config.yaml
num_attention_heads: 9
head_dim: 96
intermediate_size: 2304
vocab_size: 32000
norm: "rmsnorm"
positions: "rope"
rope_fraction: 1.0
init_std_down: 0.00378
lr_mult_qkv: 0.4
beta1: 0.9
lr_head: 0.00436
final_lr_fraction: 0.0
doc_mask: true
z_loss: 0.0001
train_tokens: 529700000
MLP neurons of a small language model. Each row is named by its layer, matrix (down: output weights) and neuron, and shows model dimensions 96-191. Each number is 200 + 40 x the weight over its row's rms, rounded and kept within 0 to 999. A neuron's up and down rows have the sign that makes its largest values positive.
A block is one neuron, or neurons of one layer that tend to fire together. After each block is what it responds to, as a language model described it from the Wikipedia text at the highest values.

L6.down465,222,190,245,237,127,202,194,191,198,228,211,159,211,198,217,180,197,167,275,163,178,178,123,179,203,278,194,179,204,226,212,146,167,239,235,250,177,183,212,211,294,213,161,192,241,199,234,195,248,187,213,233,276,205,269,144,222,268,247,172,273,190,239,178,263,215,202,207,149,255,234,244,216,199,222,130,179,226,272,179,190,207,145,195,177,226,96,265,291,155,135,251,170,257,167,202
Generic person/entity nouns

L5.down358,207,166,143,283,214,246,160,170,174,161,179,188,147,198,240,227,171,175,246,197,235,213,245,196,223,225,157,251,191,183,154,253,187,201,215,132,220,225,154,236,119,160,226,243,225,266,216,205,155,175,200,219,186,196,253,170,175,223,148,256,224,191,197,257,195,178,166,258,217,164,184,160,196,296,200,256,221,269,150,239,167,184,128,252,165,241,241,208,176,231,163,220,258,128,188,203
L5.down667,216,234,127,210,150,251,138,195,244,242,190,226,216,186,232,187,223,155,194,217,165,219,262,192,204,184,216,150,266,191,187,232,242,160,161,172,187,222,216,220,187,193,207,137,278,61,195,152,159,222,236,210,226,256,221,233,162,229,173,237,147,276,179,204,160,217,175,240,221,254,112,184,235,189,232,238,205,159,206,197,210,178,168,213,188,240,229,183,166,170,197,255,196,181,161,187
L5.down991,163,130,201,295,265,229,188,186,174,165,221,254,162,221,184,182,216,168,218,246,150,256,184,206,237,165,167,250,189,258,268,227,221,254,235,193,214,238,247,204,165,247,197,219,125,183,212,209,175,183,219,203,225,242,204,283,208,174,221,261,247,157,134,205,232,195,175,204,201,218,188,221,293,196,162,295,259,171,206,197,160,157,88,179,92,148,175,230,225,222,133,179,317,144,285,246
L5.down1025,239,270,209,177,233,163,228,206,217,230,215,99,235,242,197,188,205,239,271,242,142,206,197,240,273,153,192,249,181,237,176,192,154,242,223,244,200,238,186,165,248,275,203,171,232,178,182,118,173,279,280,144,192,218,191,249,200,178,175,131,113,243,205,224,201,220,195,156,149,167,171,279,190,217,123,209,260,196,281,238,211,181,256,206,188,244,220,184,216,120,217,251,163,185,148,209
L5.down1710,181,250,203,198,208,174,141,203,259,268,142,173,207,201,190,188,242,275,276,114,272,171,203,257,225,218,178,207,161,214,180,223,198,196,193,208,280,136,200,210,254,142,239,218,243,265,167,157,207,202,218,148,160,168,187,191,243,249,227,218,182,239,211,165,169,271,81,118,223,225,201,166,206,229,182,215,179,179,198,232,228,216,143,205,201,244,234,212,230,174,195,207,203,207,273,219
L5.down1743,234,236,229,247,200,206,233,211,182,183,224,157,192,193,211,184,195,271,243,124,178,209,197,168,137,187,183,196,164,173,173,136,275,207,208,195,149,217,308,204,164,158,273,222,177,207,195,199,169,183,108,168,163,145,214,161,208,167,210,186,141,175,210,245,233,225,169,221,205,198,245,176,231,154,156,265,215,226,169,104,128,194,157,227,173,151,241,151,152,176,192,181,233,208,206,256
L5.down2068,189,176,225,201,270,135,212,156,187,183,169,149,220,162,165,151,256,224,212,229,187,127,249,159,169,169,188,185,163,138,250,157,231,286,220,203,147,198,217,261,226,251,203,202,144,247,234,169,172,198,238,151,258,166,226,270,163,190,302,218,147,214,211,166,244,185,185,142,208,193,138,165,155,152,181,235,200,102,256,209,218,207,185,183,191,211,129,193,134,207,189,207,187,194,207,250
L5.down2092,226,237,208,218,194,178,251,221,237,166,221,197,228,145,183,181,183,200,301,232,201,100,198,116,212,233,192,181,214,211,220,189,221,184,254,253,159,158,246,202,139,201,187,205,193,184,169,139,198,219,180,164,177,190,103,227,230,236,183,214,147,137,163,212,141,197,198,130,226,124,178,261,167,211,140,143,264,209,172,220,258,225,189,186,154,211,140,197,262,244,241,218,276,116,241,211
Post-event prepositions

L4.down34,202,202,143,224,198,186,227,272,207,213,226,204,164,221,212,177,244,168,159,176,261,153,190,222,259,110,303,211,197,202,193,147,247,260,211,218,200,207,187,240,226,237,201,153,189,214,202,254,209,194,186,128,232,209,245,201,204,270,159,207,199,179,188,228,198,151,224,194,195,219,219,220,197,175,147,173,215,182,194,223,147,161,260,224,138,212,266,238,266,209,216,238,183,237,233,220
L4.down239,118,179,156,215,175,176,240,241,207,220,104,175,270,162,304,243,230,203,223,178,176,246,233,163,248,142,254,173,165,175,248,159,119,254,151,182,204,196,198,227,254,170,265,266,228,227,183,209,141,250,219,101,217,202,195,242,141,160,123,250,174,189,244,195,233,230,244,212,192,195,191,296,243,182,188,186,193,201,181,197,215,179,218,183,161,191,223,183,245,143,196,289,177,226,175,276
L4.down417,175,156,205,183,148,193,252,175,178,257,149,199,184,168,225,206,197,177,213,184,197,244,207,187,255,172,202,218,199,219,215,292,136,200,210,112,175,181,210,220,214,192,197,214,243,201,230,256,193,167,169,241,208,260,185,172,224,87,262,214,226,213,124,242,173,267,195,211,170,280,238,147,152,201,276,205,184,180,215,177,206,238,203,213,204,180,302,242,189,84,235,155,135,185,149,184
L4.down604,141,207,148,248,159,202,248,137,197,234,178,139,236,191,212,129,263,241,185,205,216,246,143,175,211,115,259,129,197,178,260,196,214,178,223,209,132,219,206,209,233,216,134,81,267,244,159,207,123,149,145,170,177,259,154,214,258,173,220,202,140,181,163,169,184,177,216,243,248,186,164,191,162,208,201,105,224,145,274,192,149,207,233,197,159,199,230,189,191,253,214,145,220,232,201,227
L4.down824,194,198,238,212,182,220,231,169,262,181,109,173,257,227,202,159,235,201,144,191,151,229,191,183,173,187,193,241,146,185,200,114,202,197,161,157,203,228,221,191,263,250,217,250,211,231,147,200,158,134,99,244,184,178,247,275,177,174,195,210,170,195,147,267,288,176,149,106,249,239,215,193,237,169,220,230,257,123,115,181,179,194,234,175,181,148,150,150,248,159,234,292,166,244,169,237
L4.down828,197,198,217,237,223,205,274,142,213,151,150,163,185,239,161,185,201,224,163,231,221,192,235,279,219,161,224,232,246,200,116,203,201,142,242,255,192,184,221,239,217,159,213,179,124,209,194,222,160,223,118,135,186,194,229,180,221,278,166,160,239,206,146,211,146,205,223,243,130,200,182,186,130,182,123,202,152,183,187,112,195,145,210,171,211,193,221,251,279,135,247,235,205,271,250,229
L4.down1829,236,200,248,258,119,216,226,167,200,195,161,209,147,187,210,216,185,238,189,173,196,199,231,186,129,142,265,236,222,182,228,231,186,196,199,162,183,211,244,206,219,221,71,229,181,214,211,226,157,101,158,187,202,238,136,210,237,212,205,153,134,274,183,211,255,280,192,250,269,207,180,268,142,321,192,150,134,148,228,224,273,183,236,152,158,179,191,210,128,187,228,221,249,184,188,287
L4.down2215,131,144,234,191,170,252,231,163,236,211,162,218,252,115,236,210,168,195,202,246,188,216,233,210,204,156,224,188,190,240,193,244,189,179,212,165,206,219,214,228,109,193,192,201,226,260,127,215,146,188,112,172,185,219,142,163,195,173,178,214,224,262,270,265,219,245,186,252,236,256,204,195,186,196,224,172,209,125,193,156,272,211,215,186,183,220,190,174,160,157,229,160,214,167,275,193
Post-noun participle modifiers

L6.down576,226,142,187,231,199,179,145,152,209,230,194,200,244,211,150,203,125,186,152,197,252,183,208,201,220,218,92,275,220,206,238,234,165,172,166,193,117,185,183,249,229,214,178,269,166,245,169,244,202,111,224,145,143,236,168,226,180,122,194,214,268,135,229,226,247,175,154,212,228,137,254,235,218,194,136,177,259,230,195,175,87,188,111,192,166,186,151,162,196,209,226,282,239,180,183,211
Military service phrasing

L6.down552,167,159,229,165,182,198,168,162,178,212,215,298,167,161,135,161,201,194,258,238,232,245,213,147,208,179,152,182,178,165,217,184,250,237,164,195,256,244,165,263,243,193,141,196,192,196,170,166,183,216,286,205,211,248,257,214,232,234,140,203,166,211,215,238,167,184,161,234,195,192,171,245,249,209,188,211,231,253,188,204,302,191,233,183,189,193,152,268,230,179,163,257,215,213,215,211
Passive past participles

L4.down168,165,227,178,198,177,226,206,240,185,267,196,177,172,147,114,174,203,189,225,311,158,284,196,174,162,230,175,251,145,196,189,142,161,159,249,199,247,218,135,189,199,231,208,239,201,208,193,178,137,143,182,231,256,269,203,187,196,210,188,228,195,246,178,166,177,273,223,185,188,214,263,167,213,206,230,234,150,209,200,135,224,215,189,183,295,177,215,209,223,199,270,192,177,269,264,155
L4.down201,245,211,215,262,188,138,215,217,146,219,211,131,154,197,116,260,133,208,182,205,227,240,280,180,203,181,177,203,113,229,136,195,175,187,135,274,227,198,201,216,125,243,228,129,231,230,162,151,196,290,175,256,276,304,192,175,218,155,199,262,198,238,205,255,224,210,212,193,200,217,224,217,155,229,154,128,159,152,193,231,201,177,201,171,209,209,188,206,181,195,139,255,278,242,226,204
L4.down684,260,269,224,250,199,204,239,279,150,168,211,178,213,185,198,233,204,218,113,211,229,206,309,58,149,208,199,188,145,219,220,298,211,245,174,217,193,267,211,269,201,176,201,302,160,273,151,146,206,175,133,314,239,237,200,271,164,211,163,289,180,232,200,260,164,182,162,267,280,173,200,174,265,226,236,260,142,190,187,204,197,188,210,179,262,147,226,181,132,244,180,203,211,170,216,222
L4.down687,178,169,236,211,148,150,189,207,211,119,218,167,183,207,108,166,206,147,225,174,190,191,311,169,191,164,198,123,175,172,269,175,271,227,187,197,318,173,205,198,216,168,215,236,246,242,148,154,167,247,164,190,237,258,240,177,200,147,212,207,213,248,195,151,187,180,256,280,206,207,193,233,171,220,190,199,219,171,156,214,220,190,196,188,212,222,299,201,137,266,180,218,234,225,238,228
L4.down744,196,245,262,283,188,173,273,166,241,243,210,182,233,202,218,211,165,216,174,192,228,230,201,327,232,155,181,198,143,246,252,180,168,227,117,171,237,131,244,233,131,254,217,198,198,184,289,223,191,207,158,182,175,197,231,215,114,203,145,188,211,222,261,202,258,230,139,229,191,250,193,139,173,225,193,200,234,200,260,231,241,259,195,186,213,156,193,116,85,206,274,165,175,166,236,192
L4.down1096,130,204,247,200,192,174,246,225,278,195,185,219,183,199,167,256,290,235,215,224,243,214,263,258,166,236,240,164,162,198,216,223,180,185,190,115,206,183,208,170,214,146,251,191,226,147,179,168,135,241,185,237,241,221,270,254,198,219,211,163,216,194,275,159,134,203,257,196,134,204,195,222,220,216,169,179,208,183,213,169,171,164,233,171,207,211,197,225,155,230,146,239,228,221,226,188
L4.down1340,271,218,257,247,204,192,136,170,142,176,217,159,213,124,161,155,211,156,229,173,202,268,290,191,203,189,281,217,129,280,213,191,186,269,167,165,251,222,150,199,164,265,228,203,187,204,214,191,221,143,265,139,214,151,220,214,187,201,200,220,196,192,184,199,176,157,249,243,164,237,235,233,202,173,175,169,228,221,194,228,224,228,215,214,219,180,273,192,194,171,189,253,204,160,209,251
L4.down1480,167,214,211,234,148,212,200,214,188,174,188,226,148,187,175,221,304,186,157,198,155,186,286,160,165,178,152,154,138,159,168,173,206,148,178,175,265,170,185,163,162,168,183,234,191,175,177,153,214,240,190,185,254,198,247,187,180,236,245,162,120,182,137,171,221,184,273,176,162,254,119,218,191,239,238,150,170,231,230,242,145,266,199,220,198,225,265,200,179,217,120,186,195,204,205,193
Relative pronoun openers

L5.down475,154,224,168,214,205,93,272,204,223,199,195,165,192,212,219,212,167,91,243,166,188,262,180,192,204,165,210,142,162,144,233,219,196,223,278,205,186,213,151,206,219,201,205,182,234,242,183,253,257,198,212,199,134,239,148,208,162,130,163,204,191,236,161,213,141,152,274,149,176,122,147,215,215,203,255,182,216,142,153,208,168,193,153,253,220,136,192,217,214,149,258,246,225,194,179,170
L5.down508,167,240,229,198,231,208,246,233,224,220,274,141,213,113,147,199,212,286,226,258,203,270,193,186,236,192,183,172,206,250,279,203,222,223,179,202,186,218,241,195,191,179,230,290,239,218,230,220,187,206,164,228,210,199,237,211,171,194,248,165,312,178,259,198,209,192,227,142,103,218,173,161,145,184,229,220,215,234,223,202,192,276,188,157,190,201,195,235,220,161,181,211,179,153,171,260
L5.down597,208,225,154,242,258,171,207,121,170,137,240,246,221,233,183,170,161,195,216,213,182,171,216,131,234,141,206,257,217,217,224,130,142,206,214,191,162,182,223,193,201,184,208,221,213,181,150,157,243,128,201,199,232,182,211,144,220,276,164,125,142,237,187,204,183,240,202,144,211,135,192,189,207,211,178,177,227,220,229,190,226,184,229,222,153,210,222,115,244,223,183,255,170,186,193,187
L5.down955,154,157,198,257,237,241,166,192,185,155,234,240,194,232,166,247,175,228,248,204,246,233,170,240,182,168,264,205,87,216,206,135,222,148,219,178,153,194,208,173,125,189,221,185,286,200,170,182,179,220,230,271,126,204,227,216,221,157,189,166,187,203,241,266,208,159,286,227,265,210,233,238,189,202,146,168,205,202,204,159,178,180,202,233,232,187,170,199,169,231,224,226,98,206,195,247
L5.down1090,161,173,196,211,221,237,227,178,239,269,219,214,234,211,236,283,195,214,140,246,197,226,191,164,183,243,217,225,221,237,175,261,147,170,217,150,208,182,193,207,165,243,122,165,207,205,182,268,199,197,257,234,240,267,172,178,222,168,180,235,193,230,181,180,197,196,263,186,217,221,156,158,218,200,233,199,159,270,287,223,202,181,224,132,215,166,219,168,130,231,149,183,171,139,167,227
L5.down1622,161,219,221,196,196,190,205,232,153,248,208,114,102,179,241,259,142,161,234,122,206,208,224,220,245,190,271,210,172,246,247,280,120,213,268,190,236,222,180,174,163,237,238,173,147,215,202,196,241,211,170,187,226,177,170,287,198,195,193,210,226,206,150,149,215,94,192,161,221,158,245,209,176,210,285,234,205,180,220,285,167,235,170,239,165,173,223,174,167,164,187,243,189,149,185,192
L5.down1819,221,283,187,235,203,202,168,154,118,234,210,183,146,193,206,253,247,174,209,234,157,206,191,90,181,175,254,264,172,230,127,227,184,200,198,191,203,186,212,176,219,178,225,188,189,210,262,183,168,193,242,132,224,150,166,154,208,228,194,239,141,133,225,161,198,139,184,267,271,242,166,263,195,226,173,211,149,178,211,218,206,219,191,136,238,239,150,236,208,274,170,76,233,160,145,242
L5.down2232,214,215,275,169,334,200,187,241,187,203,235,195,245,278,200,223,171,177,205,170,184,179,227,169,184,243,225,182,215,128,232,194,251,137,256,261,192,180,153,178,145,187,139,255,220,240,175,258,149,172,186,214,261,214,224,152,191,194,96,181,154,248,158,144,171,198,187,223,191,165,173,147,171,156,185,230,187,282,244,155,189,226,227,151,248,175,177,226,209,201,294,197,228,262,187,128
Possessive apostrophe marker

L4.down164,224,246,209,262,182,209,181,181,183,194,140,231,237,205,155,187,290,197,179,173,203,151,134,314,210,228,207,239,188,197,221,211,252,144,189,168,146,157,192,133,176,164,231,223,204,148,189,225,205,208,173,203,224,225,179,173,276,234,183,147,163,204,187,248,218,245,175,262,180,190,190,172,272,197,188,247,204,179,222,227,203,215,122,187,222,206,192,159,199,224,166,169,227,198,228,191
L4.down278,151,187,206,210,157,183,212,165,205,193,215,234,150,217,173,237,267,171,239,203,158,253,207,180,186,221,279,208,222,179,134,195,167,214,159,202,213,160,236,142,177,168,178,182,201,234,208,234,263,245,166,222,205,206,184,179,177,204,200,145,161,211,176,156,205,176,189,292,199,253,151,203,219,232,176,162,281,86,169,240,198,137,198,284,166,194,238,196,263,126,162,165,161,135,220,260
L4.down286,182,166,201,235,158,184,270,217,114,253,141,217,195,199,248,179,225,239,221,185,175,256,189,241,201,244,174,110,224,184,209,149,231,216,220,190,225,193,169,164,221,160,210,259,161,181,251,270,253,258,190,272,222,256,234,209,183,233,171,276,148,187,132,188,221,227,297,126,226,243,203,191,205,201,223,254,241,152,148,209,263,122,207,167,121,233,248,218,186,216,189,256,112,154,232,227
L4.down321,224,186,173,231,272,171,221,176,232,157,187,228,253,256,195,215,246,151,197,193,179,194,177,113,203,213,236,233,224,271,150,225,139,153,142,169,164,178,168,217,168,132,163,192,247,173,230,219,180,201,200,246,235,232,125,189,108,283,173,217,181,251,137,273,162,211,229,159,266,234,189,181,178,205,113,190,120,224,183,102,163,246,210,234,193,164,225,185,186,111,147,167,200,174,150,172
L4.down720,172,232,120,241,220,252,170,186,208,174,241,178,191,230,248,200,200,218,197,209,194,161,255,236,193,128,196,207,223,157,230,213,247,237,235,298,201,215,256,212,224,176,207,235,159,198,250,232,258,110,201,101,194,263,199,144,173,220,230,189,222,177,185,208,212,129,211,128,250,228,188,228,256,212,179,162,146,189,245,217,253,268,260,168,211,216,124,180,224,178,142,212,164,198,167,231
L4.down1463,131,163,188,212,179,201,197,162,226,208,200,179,197,123,215,175,171,191,185,222,122,150,190,200,233,250,252,225,195,166,183,169,238,246,239,145,142,148,168,181,254,137,242,249,237,173,219,206,184,181,139,221,115,104,302,251,155,256,198,175,233,186,146,195,242,201,254,222,163,234,157,128,199,193,187,172,157,210,213,203,203,158,248,140,161,215,235,146,245,174,219,178,74,260,210,195
L4.down2105,159,233,149,217,217,143,235,191,162,165,256,241,191,240,196,148,214,146,211,198,180,219,171,129,106,305,144,211,166,158,126,206,175,170,223,163,217,154,154,170,225,206,187,233,221,102,159,142,197,203,157,300,166,258,256,248,237,251,219,139,216,195,200,174,125,186,222,193,215,260,271,166,150,199,230,301,195,154,172,242,171,278,144,192,191,253,201,255,161,205,185,151,269,220,177,236
L4.down2210,242,187,241,267,228,159,229,153,164,201,141,233,213,166,202,167,193,177,229,160,174,157,152,157,173,237,305,240,202,221,251,126,215,205,221,183,202,186,201,152,152,277,213,183,171,183,211,211,241,179,213,148,144,172,166,297,175,266,131,200,171,185,178,211,164,192,152,196,223,223,262,201,182,253,137,218,205,168,231,270,232,262,89,146,217,235,148,181,229,287,222,220,148,253,167,201
Possessive apostrophe

L5.down5,209,149,179,183,176,270,141,139,208,264,227,263,136,294,150,187,208,203,243,181,259,139,176,274,231,210,150,170,231,197,210,154,236,240,193,167,192,277,229,219,242,237,240,239,228,180,187,286,185,151,175,214,120,190,118,228,209,238,150,213,272,276,106,194,244,198,195,169,228,186,163,152,139,231,173,223,193,215,187,228,226,230,252,215,173,256,203,179,182,155,183,179,228,222,290,171
L5.down135,180,222,139,193,219,181,159,166,186,307,206,203,258,181,236,285,186,187,143,208,180,181,183,231,234,200,270,231,197,162,197,282,188,206,203,128,163,236,216,188,221,260,227,223,276,227,293,141,227,180,157,261,236,205,199,209,225,206,223,185,258,180,215,213,224,149,170,195,239,133,207,201,176,204,220,138,190,177,256,217,168,174,142,223,218,208,140,186,196,199,155,256,117,198,180,146
L5.down233,243,166,191,194,260,185,243,282,263,252,218,223,246,178,199,231,98,128,199,205,176,173,211,141,234,139,188,208,176,269,187,240,102,273,199,177,109,211,193,141,192,244,182,210,249,194,219,196,228,184,221,335,207,206,147,126,212,206,245,221,180,161,132,229,239,204,158,151,181,202,199,226,188,211,203,182,214,236,137,220,168,197,161,170,229,152,193,205,253,214,203,167,228,266,183,128
L5.down682,208,212,260,214,165,232,155,211,266,272,203,262,273,211,269,249,188,244,253,163,189,195,129,139,278,258,173,160,178,233,262,228,170,177,241,192,227,209,220,207,195,190,141,224,238,159,251,245,172,194,130,190,218,279,246,197,208,240,221,125,165,156,240,226,197,281,165,180,226,243,201,145,164,202,195,193,197,246,223,273,178,227,198,216,217,253,159,197,199,185,143,257,168,270,172,209
L5.down1208,237,219,212,240,247,180,139,234,206,159,217,189,170,173,226,162,233,223,229,197,185,160,166,199,267,200,216,154,221,275,233,212,148,212,176,185,149,199,167,178,219,232,147,225,124,196,222,176,210,194,246,177,200,238,187,146,160,261,221,196,133,160,262,203,195,180,161,233,201,160,198,249,247,188,277,210,162,206,193,194,167,132,228,176,265,182,228,179,188,221,195,231,129,217,184,163
L5.down1422,227,181,199,228,158,226,210,215,210,129,262,149,221,168,176,196,194,209,231,161,237,186,207,150,244,195,217,203,228,204,242,276,220,123,194,172,217,177,243,195,187,114,222,261,219,194,200,202,218,221,155,186,191,189,179,193,203,230,195,239,258,159,157,200,244,142,196,207,238,275,227,205,183,182,176,163,202,237,272,119,223,180,144,229,227,178,204,255,192,168,207,151,193,196,186,195
L5.down1773,152,190,264,171,234,167,196,191,200,159,213,255,171,193,215,235,211,208,207,236,177,189,197,193,273,232,181,162,145,201,201,152,151,148,183,218,187,203,114,178,192,174,197,176,261,98,213,233,235,133,184,218,190,285,235,179,259,203,173,226,293,162,162,279,182,168,216,183,127,244,219,207,150,154,175,183,200,177,203,249,255,178,218,191,234,179,241,242,152,223,145,222,207,164,246,163
L5.down1939,197,229,178,205,122,162,151,177,190,232,242,202,236,325,188,193,216,211,202,230,203,226,203,230,160,145,216,169,256,188,181,170,152,206,177,235,165,168,181,224,161,228,188,214,267,211,201,166,209,165,224,214,283,187,181,214,224,206,172,119,178,233,235,202,197,191,195,142,227,238,205,263,187,237,246,172,163,175,279,113,204,176,87,213,220,226,151,185,205,160,167,213,195,227,274,167
Record-setter "to" infinitive

L6.down654,218,197,248,195,122,126,204,163,266,199,212,189,135,209,152,194,202,231,209,208,222,189,158,87,197,289,178,278,175,189,188,196,236,153,148,286,178,144,226,263,171,223,256,255,177,187,261,226,202,113,236,198,241,184,152,148,165,182,167,205,198,145,145,265,231,274,151,161,235,186,253,160,194,173,180,171,153,224,211,234,207,231,196,113,204,213,143,234,216,200,188,213,169,198,248,172
Possessive apostrophe, table rows